Part of a small language model's weights.
Architecture: RMSNorm before each block, rotary positions, tied embeddings.
Training: 472M tokens, 7198 steps.
MLP neurons of a small language model. Each row is named by its layer, matrix (gate and up: input weights; down: output weights) and neuron, and shows model dimensions 128-255. Each number is 500 + 50 x the weight over its row's rms, rounded and kept within 0 to 999. Numbers have three digits each. A neuron's up and down rows have the sign that makes its largest values positive.
A block is one neuron, or neurons of one layer that tend to fire together. After each block is what it responds to, as a language model described it from the Wikipedia text at the highest values.

L4.gate16:415560513447483625632446514438570513467535502529433438424525497494511517553630447503529506522561508518469594462453527457468505466437544330535506499564491587577456501556507458538500476453438550447491516553598573547533507462518505413506456492515431482468528493585520510464544483544427538559505530509509465455605535506472473512528435503480562503433527584528489455519473482519417516479403
L4.up16:396500453510469487533455574496506530470489510516539523531440560528479530522557375542439481508538514428444434459493484530467522485430486500539434483520497521516496501491565501510427527471444480544499468468477503498539471450516468502427535582455467429537514481504501428498465446486546469465538561483574372590528486518427554584568535549513509480484471547505542470435560551467452479447450
L4.down16:562507475508416524463574522473376497462521488573505389457496461513439559531450465458483484561528474479468536505495447513592430460465486556519503542512558547415479461554542571449517545495453575564546560409473502476510453539558623598446528530504444557540402549390436547501543494587538509390485437483495407504509441461546525520524542486498490551462464484451536518474479434410501494503423
L4.gate174:513555440376508497535498450589558475552489516491456479493509426501499517503430483505495487511525378547531432480495499447552601523480435577596470480542524482527521430509566495541417439501508515395503463463548523497492560491615419484492474520467501615478513377450435423557478415477546538660466498454507539551511486454479499519449486455567536494555392505568578432493479427509469515429455
L4.up174:584483465493491527546482642571544417570471556477537492437572546469427506483506479414523508514460498551575511449577523468442486435521439464481485603497539480462487420511462523401471473522509502493473455529568437430518519551454463552455415469348416504448402473568487390535489568479446515438470553489502513458551523508454468517525530533566440487444504565567575457562475543493478520440562
L4.down174:550502486589528554467495469527511517562481481556471498556471586485523481512539517441538464498532510546500522392534473505474513495478473600480446477471562533427486413503391581410495617547525442520519484438565423435547463457511472536469547540461453504383491516499504519484419506437506548522487445499422552466499514538609473501473494503460499505485389422559514518501481520499501474545494
L4.gate306:572457499465488577509613556535507455413538511429491489500480528485427515493420553536543564554547459529479517410491519451435486539531521449506513561555452590523532457506438528494457432460532555563504491600524384471479524500522545487423522590551484426518449526540459500573563496529418480508468548417551572491561473442511401487568556536476460491495470508445532435465442554493579576517492
L4.up306:582547492406525601508489538571498531500579506532496613447495472599517509527508415417512436524508512567568472524528426573513422550540461504473588462458564460569474480529476500395511457403523584530457453488518467454470564491430562511493546490396562460538485452570430484508401531534465537519468469506569547488492518538540471412496446443500476537555455436523551471390454429516544518601480
L4.down306:541512499542485479419534475407470477423542512555457442491477556496571475422439521475537415564547498426499549419434437599519411547572503465551494466593546450499594443488511492549509587540521521579426525405511467535513493520465465514496507437551511546483568526487462546489425470514502483420508523482485437565470470507467392543493544546525530490402417424474633422463443447508439591518464
L4.gate1317:553553506420538504502458520511479514499436545491466562496516529526465443552482568486514536526514451509548549551469551560443583506469510467602605564520553510536520513597474457468469440500495497479505506595399499541521576601505561521486487501480490389535543459513545654507443580503435535553450508452478540476559404490431458433482495530498514461364523525511500562563539439496550486537406
L4.up1317:539550527443505462553477506465384458522517449470389518554457418606454528494588502561541481444533505546516470606501461471500599502437468546454526505507489563481468496626418523521413505485553508439425503459493604457511494491384622418429521499442600483573518439488544467526512546505539483501515504401473475526497454543464461474456460530497564388519446508533465463481487434535498514407480
L4.down1317:528458487488532536537469514512404351511534573416449345518571505456508583486385417590510522446535502526528612433564415499542500502442446474425423471488463577560520503591517517554512521470556451484483448445450434502495502502512615515508482501506498487570533419482613468497428533514501485495441535433435472554587516525460514451506436423488502486432521476580555491512442404561511564461532
Vice in office titles. Mainly the "ice" piece of split "vice" in titles like vice president and vice admiral, and in vice versa; weaker on other title pieces (Comm of Commission/Committee, Deputy, prime) and @ in sports tables.

L2.gate289:507478521548518586551476466497522475585507413409471526516613569482510511451435539567579500515555472453475483441422495484486522529495554444604483484557533505497481541476482551529483435431436530487517475428520450615477475484534646428537485561551448490379453603456574537583514427570643526510477503418498566514588546462402396536592496480418493506633430495491470469519484562558547534524530
L2.up289:555422459476461539503478522380468526564549445452473459560447534505418431503562578498515483387497416512511524492531468540518484432547445450654554534486490448501488521592460465536530490456489515497484440595560627527477515484475479501576440563521503449457585579504445521511459441547525473503424506552468447538528517575471565469507470542534571486505459404554411516564537479517511518476513
L2.down289:440556440593465485470524491474503593509513544462476427470429580525489509533571533578433535531472540452487373500513409502502614551477596470466442598523504414521485432508458423525505494454507573506563539516424511497423567474485524489482518585487513580410508492452471496556546596492426433537491418513531442568567557489584505435531414471545513461529555627480569539459473538454465549535511
L2.gate902:496441431530529575429476569441479451559528495531517422497519407411521546452531522520440488460566476389512431547495498407566552465510441467542557474568509595446443566520563521459499473535471603422469517480457589416492462519538433520484555514455521476554523511527520478556563579489428458506454518526556491444518445548544490543608442492538527549471517453450473564410527635543496495502594
L2.up902:513468553519527439470430525542467461552460599557532466449450428493524504485452547529606526622580462460537477508526484535515454453530406488517472436390506502481447554532463558393416488512534407505529431430521526458520467431446426548476502388473630473374546543464481494583539499544539446495486579449484498454462469475462515422458549553479460426461585489448463506509488538659546524508485
L2.down902:431486535524576484414435546542516495542544509436584481501513496555482561550456466442568617525568518550609578514528500450495453562536470443551469533441435502466416534476446615511513466490551552401470556484590491626492492433497574488544444496446500523553508505465558487508479455484535563535535569515545483583465495469517423520514533456476459422476446532506481481542470500524482442542463
L2.gate1311:514423514402528505483454539394498534419495504455597488458466444466438537567526565514477526491537460522449407532530480583487483486572450493448564557509524556451498451585490549526510536598444552505521553525460467478386473428500554396503449477564499487518486519522632542442547490546526492483535481484433531445479566419510499446485551489560480482464489604557419429514440542484517497354393
L2.up1311:450452525481489465446464546477521561533491412438544583508432565546492592527461390474425523522542537427516522561616536477509513455468498405453511495522435470508521414508489502569438517556459464500444512640492559518514502466510558538497470445484634543488477509518513496407461582544531522549516461456455562424481506452540523490432658591538465543590519512529429369500419573556552532477450
L2.down1311:533455501563508417518467498489465418546490568481478530469536543562507575446470527465565456393390526487564404504541574456483495500591457528464430546540513514504460551595425586497332435544531442552557461564505424496525480549467456477527434489431447421549434486463524477478497383547574495492537439521458510500412454523498426389485586520449584551485506475456474503450486481516336604555588
L2.gate1412:545468479445447480502417465582495481392549532509505541510461550541540647466485435478554506498444450487455514518467482519421507386505414519468510522486600500401469528498564501428477441539449446520517547540557440523406435555433563445451560421408569559482510438550518526480476447559508513445457608567523448475487418449539469483472410487448478460513498531453588479437435491553620459509569
L2.up1412:468493420442417607632460545487493525472455485517577486580525516450531530513422568464471523452491474508556494428425553530542410433478497541558578488515459437544536527446553526482580514415587513480553507542534567498522470503537526576428535509477438613624484486464542440483455506523539433532473546539513400560507485446577501468526484470584503516580523421459498559536541491481464537518492
L2.down1412:538543500607501603563605532482526496542496538466513452526497374473457543485424484551495464438553502502479486409482470454523467483624518411501493474476520483476473528469583545491541611497484489501430575486531544554487432500503478507428552499539455518552439557393621510426532533497576405532598436535491521514456583545503444493469528572573508505502570568529498538525480461484407565443441
Word-completing subword fragments. Short word pieces that finish a word split at an odd point, above all the ts in attempts, also Puz-z-le, Che-v-rolet, App-s.

L4.gate501:458518557602441479522537526429530425448527536439483571565570532507471427527451476537448471505470524488478410553481608520543507486535429463516431393484359600560544521490485482455440517521539570538503488501558528453410558531490461406564497518614534590591460464427534564567534491583435457573474472468479515457521527422434529463477490475447533539527488517439583553467502481461477486503513
L4.up501:560475565545527465582429344448522480540540469432509467569557515518557447537527513427476528601513406494451517496447551470621526475599495548461481571556420535459378522432477540536490594526586543541470423518481490541494459485538487573505469509410540547584515483512454568418561603619470567523497549558578514559404476450434512532467434479549467452553458450487534485522518543535491507575457
L4.down501:545576533508497543543489517530540480350508473471445481533528441462547469533399491645500716471523502547486479553535450519570539509507463412530492432518426530530487538600495403543418487523477503474596519482459523560468549513507496486558501519558573641550605465478472435481527469456452429557479563432404536463468411471497611542534520447465469446532473503575535516431492532418468524563574
L4.gate925:571552443539405519518484468516521538491531412514515590486585547549490495528514475475520472423445450480543560467536395476437492429440460438449492504506517528468513503460523497394496505505532458552522415429406523527452446485471539511566514545616533538538419502489463474513433494488501501529452449547447532388483534508479504593490588414554448498492499389444500627555482475485517450573593
L4.up925:464492436508463453525520495528549505451497464497375462508471431472469499443414501454480491605493502535474522531591506560484463524509533482524577446540538584533450415560442472546492516486470537554556490513472502536517539435558475443451531482460556523533486568564466522462505530541506579525471437505477501479489537503548488481587574488460468489555508473554553487522529538475556478480543
L4.down925:498508529458539548549428480500510496491554490510434424551605425464536458432477512609479515440457422416510491505554649517465473451485514525416474469540512470493468445475442468441525536566588414475626479470551510518515535501509530474477409491517521450452450533621508471496476472503440520504496490432445453499485475476397442564496557524522575526459425555472480446466530476519469572502566
L4.gate983:465530537402490500538452464451573454455521454466534497447500503491462513481518440462476546498495514543457487408588447565440523469511580405505431455477447599459522472459523495549479511479465523528447507446503573447509454519538463481481442493557510602537550554583462518555490552559431444518453557604475508428523606441509551520507479432475538454504536546515534388461489479407501524497406
L4.up983:546560485416448487527466527486465483439587489443473560494488530480513522486427485510563468473583509516404472563519532536522494383520405474518490455504343490555561455497531557435450422544466501562457584462525444488429480469572413494571513492524531532445537500566402515458434552508488508580571442559546496511476539421472371512382492427540478467518514522505570478489489544483584579454419
L4.down983:473431532497503434562441517461451464369563520480548614563513433422503509505404577456489489500457535486515476548520436437466457510503440377495482402536487525460476555484549552493536481519415405581449515417448507505552508571489453481507510524518552451467551516613473469502434546463543525528630535514556447560486562542560525528444513485503577612486420492483561422557478456433520513427533
L4.gate1530:535492564475393518538499477504520451489502385518405499510566465504463501454484521551513556537563529515457404551517463481549417410520505414578462505431466575535510516462498615422422562440580456605494394432494527506468458466553476514539458450499469563451464511451422546562587537524451486485446557588486500429470590466463489551473462407422508455477507545470518497517433490463543496498569
L4.up1530:425395529486480504461434540548615489535446477507504487437513482490465560519434432588596546558537520548408400489652539483482577509488515454497488426441509490637469479469486590464575477492459504512438498502466552516508558506502588493433459445481548509508555595433472337577458536537530502516473440520462522422595510485522506569591518483498539580573540473562510526481484463475574479442579
L4.down1530:527628550462577466472416558536484615491551387461522516496491590510447498467487537540545549489586437492529544601518476494516570450597438536472493482568501480500537437499535547492474486468512511493513580549512508495588463547571544539468517527477497575532522521532444570524494525519482522417491499460482426487473504475473435533534511525533523491480525508516491531468519518477622550418522
Partitive "of" after quantifiers. The word "of" after a number or quantity word in a partitive phrase, e.g. two of, some of, four of, part of; also word pieces inside personal names in tables.

L2.gate584:457511460460555577530507477432533527506472541482494537433521492457405575417586441504443512536498458507485506498520478539517479506466497455523545493579466520533483437485557451455509566451407551461507442496461526532577552464556612474573494515571533442417429456479494440501473670482524496539482470500461551499485422565473472530460494506507481421461512527462463477464539575500491513530538
L2.up584:525521573491554494511502489358493516554422456501473510484491540504538524539548562495444477444528500591470526456489552484472484507551487589416433511514459480508500429488436497524437564354566512540450473429475418505469503548528586473539547498535475475495521483463596522428571457493475488542483573480482517436479472531561526518488485428499527452414458506447497424573515462521421364505493
L2.down584:507524555483490578477507492499477572510438519519412439504495534553379535467587565465537392502482517469584534455508493541544537462529460539467386530509472581414439427473617453555553461464549580446520538487472546437461481503541455422546432554457511357476519600430407494466472460507496534472437547486502580429451495484485413513552566466436494455479581486578488483513463534574568413574517
L2.gate596:563493469470390541420511422408482519596568524478538507456411488379518527472568516541434562488538485497580457572533488484543444578482473557487459533500537446485512508511554501518517543524448486459434518504499511534463490381452495483575425513494464530484545534552507422404528497480504470450475495491512499523479419433531458557463507475488578429466464492521532582425498452528416508557513
L2.up596:530453545459467435403494436518454443596476467505486527506493469579449556601554531478448501497458520480596508566528506551460498469509478548473447483467536438494502516520572499473458510425506408444512450476438473509541541531494603450424464481451431599475531568533587447603444526535442409413483488422432547480502480535509440605494424437501445497487411494427416507504487405532519470542436
L2.down596:519488483456480489448609457504516471581497515476480471505472506536529554481492489508446459515592441476467493481536516499524449489498439455511525471517592488482474557545425563479496485457527542586472475529526582455520537480523492498506456558453557492514541508450472494548463606474515514448457508583457448567497493492454544473536415460599462481447338516541439551517467510579486489506537
L2.gate697:605525474444562482505483533487452527528447500541509633484509527457535537536559443524490481385567461505511528528506438445550538538515420529493541491425556480540538492505463495645517514476418502447606458509522464434472445537477449514522432544535524443540591541481489573533576425550471529486462514463551424448437527578561513584440533516502606476572432488489558604542529484497411515502533
L2.up697:489519482485472451474549478400519378535570510582514497449468551514597555512522477542447496454552515493505524528562425515465460558582431541465613558414516532519591433400438430467536405545462506515493449473499414522492499414550512477560412517408504497482436555430432495490458508495467554512507460529502552490434458494502528477490551521441535493466498487508474531469526465599426512496537
L2.down697:366584491452460584501469453518479552482512568633510451463468437575477505516525486525413339447462428500417573493556525442546429564443600534508530447554444570475442421513582475501435469561489452484411471511433596464530510482544534463576563517441547549468522484406480519510466554529597501509446493510472473526560457555628571486538499482520505450444364490511476507486429420525547433461496
L2.gate1234:492516500499486479484545519529517473467514584594520426479447510514542477576473502468524515474546485530529487552612456509546493552498580486495420443571495499499507410522537451557507423465514523383449481441544418474500481481486463481568524551543412445502465506625576433508568539511488400448422515542433531538525553425533582503576552461507473505435459439499589456547486656511337483493518
L2.up1234:460575613447488588523442508547441538534484500491428469530491516512402546550480524386541496463521497475472479508547494551434418450471538493520485515421482578423534481462561412522508500471554571414547485542464486547541438516493503549469518615455497600547424503614432497533452481553519424469485559453466439551460518481513633510493644488517533411504522370516438572412505559465496555427546
L2.down1234:516541581498520549465476505435513517493475547514447588487597499446528449535476528470487591563557505555524538491417446565566450509546504490527478502437486469450598452515407498516441448499504521509507448431505377519433548523494583512455509450492450517460553482499507513586510497525527498511472519499479639458552490523458625422446546484459534464421518498533543514451556453449488556504490
Mid-word continuation pieces. Second or later word pieces inside a split word, above all ice in vice (vice president, vice admiral), also Angeles, police, hospital.

L6.gate901:504565485481458469451523541393460513465428549440462448493445531492471555457480484518486421535517494604450529431584417555493452530515485568503536468459479585559460447529493462468486488481327385416465465506526432485676522475527551595540429553416577464530452495519427452487409502455496497500521484487521557522604459423506474487527458567497512506435535450515605420536520560583412560459484
L6.up901:484517527555444494485551536465512555539544435461539448515426469524460495532536508478432562464510397493520520607514463604437567545456511487515496538559463575490540586493476528534428526441528546520565497514499513518456615493503405511561487546478530481562576490469520436557548455474483450538426585464486488536543486520533464437474488468544532399536550500517509482556587589410571604463495
L6.down901:478502460467488410496408550549416589533501576539501485514505581493525586583471434480463485436416456552597524493533496452561513525499447469429453548520509620567475462490545484583494531558478449487660467470521579491504520521473518541551577566420501447456466512475524565492474535544443526518477483505517508494483543518566521442526553375477516513486432407548571515604468523556417529538498
Mid-word pieces and title prefixes. Word-internal fragments, mostly "i" inside foreign names (Matić, Mathias, Chengchi) and "app" starts, plus office qualifiers like Vice, then-, formerly, elected.

L6.gate741:440507505466453464474536576475467452537526468539439510498505493574588475431579501484524487455483381471515487580508433414461454509438507602446525534437379417583490511513506458559495446584521433462456464534411456523475489544502410475447514528541409493490527457512469548488527482531568537502480442518458469498580575564581486469429490432517490479495463547506498518538528430490509500511507
L6.up741:448612518451527542553599496388574518482470536551428530452526625393494495534438471461485469484546464530462498491520550498548546481444399486547527517449490441541455538470510401494535572536493452501462536543389527518512426588541556402385394513412496442517531551533606533506474434433535482492486427484554519517533490486423432523509549514455481507365477488561482493546482535578448535487479
L6.down741:432508486488501479490561484462494498614393496482482583381516531578545569398499513470423420508517482481586456569493457502528490395564437574457544431485500438408453468480490523578462429465468472438534495500466554474562500630482418500549501475549495469460490504505497440516475542430561521453446528551441581473461477493558504457594460425435530473502476453554580472591526432457493413474501
Verb endings before complements. Final pieces of main verbs split into word pieces, mostly -s, -ed, -ing, just before a to-infinitive, that-clause or object in narrative prose (tries, decided, announced); also "after" in clause-opening position.

L2.gate167:482532531466466413508441478595526481524462561469577480543594448570512475479516458495584466470549600571417476464537531476499529485567461502508489460470531488477479456526563507503456482455521452541413514507464501540518440476505574496555486446412506398547558488536441437533487495538420465541500519496548577573453466577438473523520445552575562591521491508446540543390532553438543515520621
L2.up167:507518555480504564556455593494469513508474489517566474504496522407491464502467484500563483483452537454500467486459543614515430498541582537544573410499486568521541537469490542517435508548553392474504498502543530541411586521541488479469607444452527469535385472527546484488418548498535532481563484440462586524492555610532573603518462470538569540494577427423469492587557563472526534477556
L2.down167:547555548500510503481544445442503399487580491507589623513468518472461557479486485480543510484443483463444426499522498469517473506562470487604509502482471493458467499455459552527384438510542483522513559482439524497478550452462552483467503471464481494538491447456495471440474470478477541446462535505513474627534462541576472457467467497502475545602519586486536452456459541357504474577504
L2.gate228:614510494555542452516520482505456466476570429535410566525503503515502524564457516450492556522538524454564514521445658545510551538472596470485481581468585541503514453445499428536389509563593460451488502457543516476447418364531549467446499537534513394556513443514447520478483593449614494447514580570497519501451451578513579561416436592502494468462424481563509511453525457483462446490448
L2.up228:512482403505466482456466489505504597513507505502418448415519518484452431525547490455539528469457467517568507602550506560524498502531451363504586380455509395417567498499509379428482477434490382536506558434526441542540506467511545473553574549453551507437417575515472470444583480467522542440441479513487494474545536551497562471442479631518484423526485502511475542533581480415481432577445
L2.down228:474510507527521611484512448512407494570526465552526443551522583545429405436450508547444422569453490495464579542398525480592484415509441355453533502482554433427550450484410482436545500457605484507450483454575532431493498491542576466602486481538495523514484564481489488512506485555483509513451658427520538484445547603540485429417504555587583431503428571551418519426571577447493469479506
L2.gate354:512511510489467577498544551433519582591542540457598456509496482501425508495531504582506505431429554548486469468522432504464503414485408469398592510418466379439442591548490487567554497521487463487512488550525536521500543529479476447520491539445538496563432483513470412510544541604560457470528552521481528382472528487530558490510458453457465535516438494508400561549465523465483531482536
L2.up354:436606502492422440576529419547496523453563547478553416539478532403568439451521427443463464508513470454616480520535527553498440589499513526417451468487464560475598543530514507536585491435498504406451464568557521477507573453477530523491518573617600399495458562467617500503539531531526566398499502430454509454470492451450590534465390564506495524585522429513482483571456570499461357543509
L2.down354:530518506551479529506527442534468523435588539501502534423480505575512482425475436472512519556558542473538543488563434507473494585528439455523493524519540535406459500554570536509452598529443499477549478603550537557533521559446585473575552456580496523511463562471540667488536538554505561515477510415533489452467523450581515517502571503497483503450431464464552474465496456449487456476490
L2.gate1052:510559532470537456538522568383457570454515532425524419473434475395549528472529546568421550478553457482518509505581547525495417508488510455447507406367509471473456470481497447402410514575445412499621485542488541498455457562422554566446483498455606510632623432489478453397474594394517609462463532517458490435559574510521486549422395501456477474558459541494577546503472533527468589465523
L2.up1052:460480572481449554554541418515524417498566509444467539557411473448475489480556536456447465500462470437487458471514490560457492514432443517495516477457429557400481502528557452596500502544519420436434548517592474452546466561505552468423509457469515498490573469477514505489477552543574533597468484428542513457435541584540515530462420490506546464581475562471463502467535521457522518490549
L2.down1052:476555487503460508467446471550501450457562535432533442543500509498512457486492526553497412511501531467536492414440465509485505340592432500474448532535462469472478476498543509516450442518560553487443462499461401472436535452505503455509459500523523507458530592490502440637407427520476451489509523475566609529453512517476538496477467504557525485522542514525452550461471495378476541519492
Second piece after short prefix. The subword right after a word-opening single letter or short prefix, such as A-st(wood), A-ud(iences), sub-se(quently); also "of" after one or two.

L6.gate668:427438530427499529587543569386440446478556443493460442531465450423570511517454532546510491452492452567538517530584470458655524526470496493479473569488551506536478573576438510459429471598518546552529438509568616556512568593565431492440459519510552523520478476479405496566518558510515444463520598514535501531482406464581574486460433540477492479478492490495485455531503566489531491561486
L6.up668:535545475572510593577551534563491465564537398425520585486476579564423490603548493473507519559492437532474486476462535423441524461499504544477501490608465489469538533510493525501534434430488548484517564494569465391433414515466452456588494525543516539502570514475438547514475526536437578551390620437586511429539519526565599488524497516435477538492646543560498461464487525588504479425479
L6.down668:504508561362539369470466554546522455513510498527531529526452507481576509546410443427526519577536473546509475608514414477495570500413479501474507445554442451530437461497578417530480515509462441450505461609437454460453564488582560460580439433469437423515457555450512444494495443512479447475506569500416471477463485454476569531511558565480496465430416497521540509606562542549484494445471
Partitive "of" after quantifiers. Mainly "of" right after quantity words like one, some, two, much (one of the, some of the), plus weaker prepositions and word endings.

L4.gate9:636439501482456501465458497593602441407554461477591490489525500433590441544433491551541488390417416561534496463524538475522488479500464550471553477446503439509534509537547491548591471479527454532499535443523579483529587486562548465450443488600498599393555492463547440433496453470448499497558496445443398595478484506536515500474500495498403472448582485506479501482538519466484538522541
L4.up9:540406562555494559490530422578444490450456602447534424393503458592492488443540489484485472493482426491536469611546566471430509465431413553464561528475549487523465511424548498570534521490471544482529482519459403496594534543650584424527454426520510525496472503554533411433512406536378558546594436480533422596464542533446513547458510447496478478591545518518562524458436453466529479622557
L4.down9:446500506472510471573546560466511483468605511477486476520462486517574409460497532431562374438474442494531494562642541536576557478536527510486448535520504461529515486491470368529521518474441554522641448471554445531484500583524420543585486500552478595549536479528594442461467464513476483459503445550457519503506613492498476427472455479579456516543471495533487555412453444484523493424481
L4.gate1115:404460506530531462527549490543496347495594544452499584480517460520513427428533556448494513480613466579561456503516444478586484440467477603555550432556594462432576556393516473498425429561473551477488453523542480507544529461540549477551409465478477477535573519559439440567559445541498510426519528546546453512583507510550509549528415533511422439467495535468588618525466520520510514517502
L4.up1115:487518344429580484513460553531519493582430528479432497532492485530510524418450559490574470491512456521513606444493467548488492491530494483530399424466499492425522421503450540466536533538486562470540485533473493443562499416487487494492389474595550519506467600562560466455550385473451587539515492470478409551514610501516435608560436413540504411568516462411450512530559413525431448507440
L4.down1115:433517399559522607471428549521443502423546580547545440506440513552425477549563496403576625500529545603518476478441459530451522562506512467454592505440458503513450494477503540584590517496473497418586502409494409546509582556472496440554437520523510470536531493533552472542435523442528435523562555447467470566496527439547545585504549423613494488478518450458461488521454516548506489482503
L4.gate1243:508454551473482525466554390418442441546575458432489556454448478498441470436496404452608532536466549578422503452397535603586497450592518517540447504499507516536399443478487450431511538548548475514527477501598509506574498461501509409417532429472506579483485533526533484550596508509468438488593461495465472543548548607494555539428554513573523553480565557412542510458470522507495484472501
L4.up1243:521445471607564494555493524436501381520494490438476494471433485540491566427499492440537442585459492540529484539468477508495436510509456544449478503450588485442555445491533532439543529538580475425499512535464458461546449460550499552432511385476559516447457466554495488482538528520557535526483484474524558433482561487547520553483487541483473463440497554520538526459466596599406522454516
L4.down1243:488550567488565520611542496462562544513527545428553498394508468549461505476474484500452478553551400559422513514457516469446548519503498521429488479514620484446492475517570475536444479513462465534538551456449527559605508497412527456602433523434549509435530475485578534510481458466563507546489560473554460537460467479438519440472487510491452452379460425598432513503559464477650532467540
L4.gate1334:571493552448539519474480567441506532459490484528545473514609413586610458454560554500486517548498471477479513527531474455488499419521464429461520440514543508548582476414526548565475453495488505519459544493441435489586516598561599509644517521480486542458513583565512392586540500515511462490536448598431497541483585475544478523545510461435493496585456434507434541485477501542501498471509
L4.up1334:488505480464511543497435538587532482479512563626503458590506472525613440512448560485469499456464419555551490428513573420494526403476546445572482473514427452513490482401589548477406461502493491449447570528557530504489460511483575486592509491599464547433491454524500481491526458566504558460473560483428551530473630565594504527577439429532534464531511532461472509514616513551551504513547
L4.down1334:408680446418470529477486440481555482493517556547479504511460521519429462481438523511533600521479460542505508495509584470409498447522494438510472489451484523500491469429527604513538474517509485512587503513435459558577505643570529454520465504470486539412508566538494515461488506504543496550611506487392625532540545442547498501509510482561425453451576448486539463553518502604516629566550
Completions of to-taking words. Final word pieces of verbs and nouns usually followed by an infinitive "to", such as attemp-ts, tri-ed, dec-ided, n-eed, in order; weaker on "on" and similar endings.